Weights of a small GPT-style language model, trained from scratch on English Wikipedia.
Size: 12 layers, 9.34M parameters.
Architecture: RMSNorm before each block, rotary positions, no biases in attention or MLP, untied embeddings.
Training: a variant of Muon for these matrices, 217M tokens, 3316 steps.
MLP neurons of a small language model. Each row is named by its layer, matrix (gate and up: input weights) and neuron, and shows model dimensions 64-159. Each number is 128 + 32 x the weight over its row's rms, rounded and kept within 0 to 255. Numbers have three digits each. A neuron's up and down rows have the sign that makes its largest values positive.
Before each neuron's rows, "fires after" lists the tokens most often just before its 100 highest values on Wikipedia text that the model never trained on.

fires after: ".", " .", ","
L2.gate434:053140104076106082131220133080123130142112061169119094182139100254123094152060154116142168115139207153151130119143145143150136095158068112123103173095126194147096098124100119120135134133133095118124123120141090146134197153142151144105136142164077133117110149122126167118085092134138125146
L2.up434:186091095165121125113133145072160181111085088092139164158173103113129129123193138115101127142097041132122167169190102086124124135110106139131169132143071143112145095102136093124122113114162151168166064184109100135150170139118141152122127112166091129112113046111142169138120068111098098138

fires after: "  ", ".", " Y", "4", "7"
L8.gate609:077140059187168146126136102139048169132127185151110108165160090092107161156113170099039108121160087132149055069142121092116117121142144149140144101080118048133134117106090127147138126148096125145167118119103110151086156142148132117128083132121076110090125121146110136156123108120133140133
L8.up609:191097181145125136150114146064157093182158087121100104169138137154093067147173137134184128156103091116116117100090115149125187129161091169123108114143087169151118103127154100101103095088117151121122171095126157114141136153158149084210172130164164119162126141077135105120107133165074155083

fires after: ",", "19", ";", " a", ":"
L8.gate599:144192101101099069090126105117116124156095122146114142107064146193091098149111110150112135138151156123142097113151126132171117174152079146149082124130108102131125123103219128110104177115125084215123134167103201123188084170079121118110137071152100068141172130138102080149095136120099064072
L8.up599:116097139181164121156134076084161092135051153125107142148177125071134156092106089107153113148138103083119126032134149077127071089118118160150077112124140188102105136107074156098151149110102082118071147138123140085069138116122098125088141167084182123087106136152118097152118156072077103136

fires after: "_", "f", " noted", " reported", " announced"
L2.gate489:112118122088072085209152122192103100107147096146163116159101123125120170163131175198171140224138071134123120126140122132121095155074156199134128141155193132193184123167116170126113090101152222112195124143156105105154114116119118193149186129098118150134116099153107091115137165145126129164
L2.up489:117177115115175144127108092121142110143144057138113158172175166088107085150105117130080142134077079068070099104153104209087137175113070150122129132171073136180147100132031106107108091138130162126137112083082109143099111133102104163116198096090152123103131078186133165109099125141137093127

fires after: ",", " |", " at", ":", " ("
L8.gate296:139093094119110051133190126176152145146123154130127119138133050117137094102115121112171074184151166157189101119107114137095126183136063090185161134136089065179075118151135097136138149145072152103080136139151132167154088089137112136131067104141126170117109130086117118081115159103124101145
L8.up296:085122093111084151072131048119139145147077099186092159107115111094163144104123099080144160147109144058140218145086123136096095153080123128143090126119143147189123090172111104112128144226085202161116126150133126140122087127080104087126129124132134132168073170116156085140142060066139121076

fires after: " in", " of"
L4.gate235:158074108129133169139151126085111120120093116145124171217135110125199102092161131095119092108130178152142127096205089163117123100177084076116158097105103110116082129098113162063161079161078142129148156114126114149164115061126146075122119102141201095101135167079174132121184082050156152141
L4.up235:129106185165142126115128067109090134152109105092142169085129102192143148112101141068095149107115214123097079078099147119112131118183110113126099117112107075222080133120157088104147126144114106063165140125166131105175049101112165074115111082085090109138131124109157179137153157127148167138

fires after: " in", " In", " of", "In", " January"
L3.gate591:166114164106129080113055135071124197184126194147078142158142163144124090135076154111109122084126049124147128093133096124189124143080132103165125135132108106177083127150113151074117095109090171143103173132099149127113093146130127139109129183138186137116150083110153105126125116129156149200
L3.up591:114101175131182148144059144079084172118167102148114172127076185104110149183122071114191129109078199178157125119172049079091102147097109132106133102136126131098063097120096186155156080133117073143143079079173111124111162125088152076168115093044142143196114134103105105059162133119141200154

fires after: "–", "In", " In", " in", " to", " that"
L4.gate564:149144160097129125213042134123146136130137126151094160145088146115146062073081125169118098150146121105134127138160127135120117099150119052125100126045164124116061178119097122060175049123069174150130119083109133132121155153123130141110141125114116161112139152138101165181125109116164120112
L4.up564:146094085131113095116124113151149153168082119091103179146185127121095124115136078169157114114152076179141132081129146151129132146083116071170122105104129151145116173155078186057159096118091049136133173146114158139095117156183149153126136143107114128155119094085117085164135162174149190178

fires after: ",", " .", "′"
L8.gate148:146080134149127115099112108103154146146100087112161102182148136144077128093096150172132085145219093166127133097113198136118139124093128123187114146135054122188119141095091129137096130149097097118111103096149107154146122098167098130113086088182120199099177141114116100086189151073146101090
L8.up148:146107184111130072107167165080136155086114168104128110187093147128111145189130083185070140093098177177109221105143150126146120099113103081067155136117138143127092151121123167141089153092180133142115150087102133164091151143113152118099145159142140118058109105093116170238130124104163122149

fires after: ",", " (", " Ad", " Av"
L3.gate358:076128120155102064115150117134127171156077031112120104112145176154116161136150109140196176097155152135157159141117170094077138138102159084114129141131171134130120094154131117131106125139143148133129088144135093137194127156185097141145153091085194085144141130117108105090137071095125207129
L3.up358:101138136124046083070160100070120138117165143119135117051133190084123174093105179150158138124133128136197144082160196121156155178188072110123159106105129131094154135094079119130108106152171033100103123121108148076156103155151117175117099151097118118119140127114113165108111139158116182180

fires after: " of", " in", " the", ","
L7.gate134:090150113078097121130117120143103123151134095116114158139084142057127089137137140114095091148186117202133156142113157141172085157157158108133184128107121102119099143133172103085127160162155108145101131130097134153184135184166103113191097119105151127193136160088139126138080116123155102169
L7.up134:073127139117108111159101110126140153083183094130088167095158115146076116090067163140153126163101088164105104211168134100076125118098131185159115150171143104168126078102138141131081075108112173089139134162154153173119123127138113079120116159187114083146127147070138196138130124109127213129

fires after: "2", "3", "4", "0", "1", "7"
L4.gate464:081146121100109153117191089096131134169134132183203136139081156125159115093090132136095122165108168124096110119171184109076103133146115135110190098140107118140133155133046093136138136160137128095143177060090086120174119137128159074150137147119074150117114140095130109112103131180082128130
L4.up464:037139130167099067111100125111071130150121155097126095151122123097099176128167114165161066139115086115136103104090139168096151146151097100123107082063143132082121110145137198138109130116085146117098103195135160074114098138112119190137172147148151068171123110134169050095076088103117127146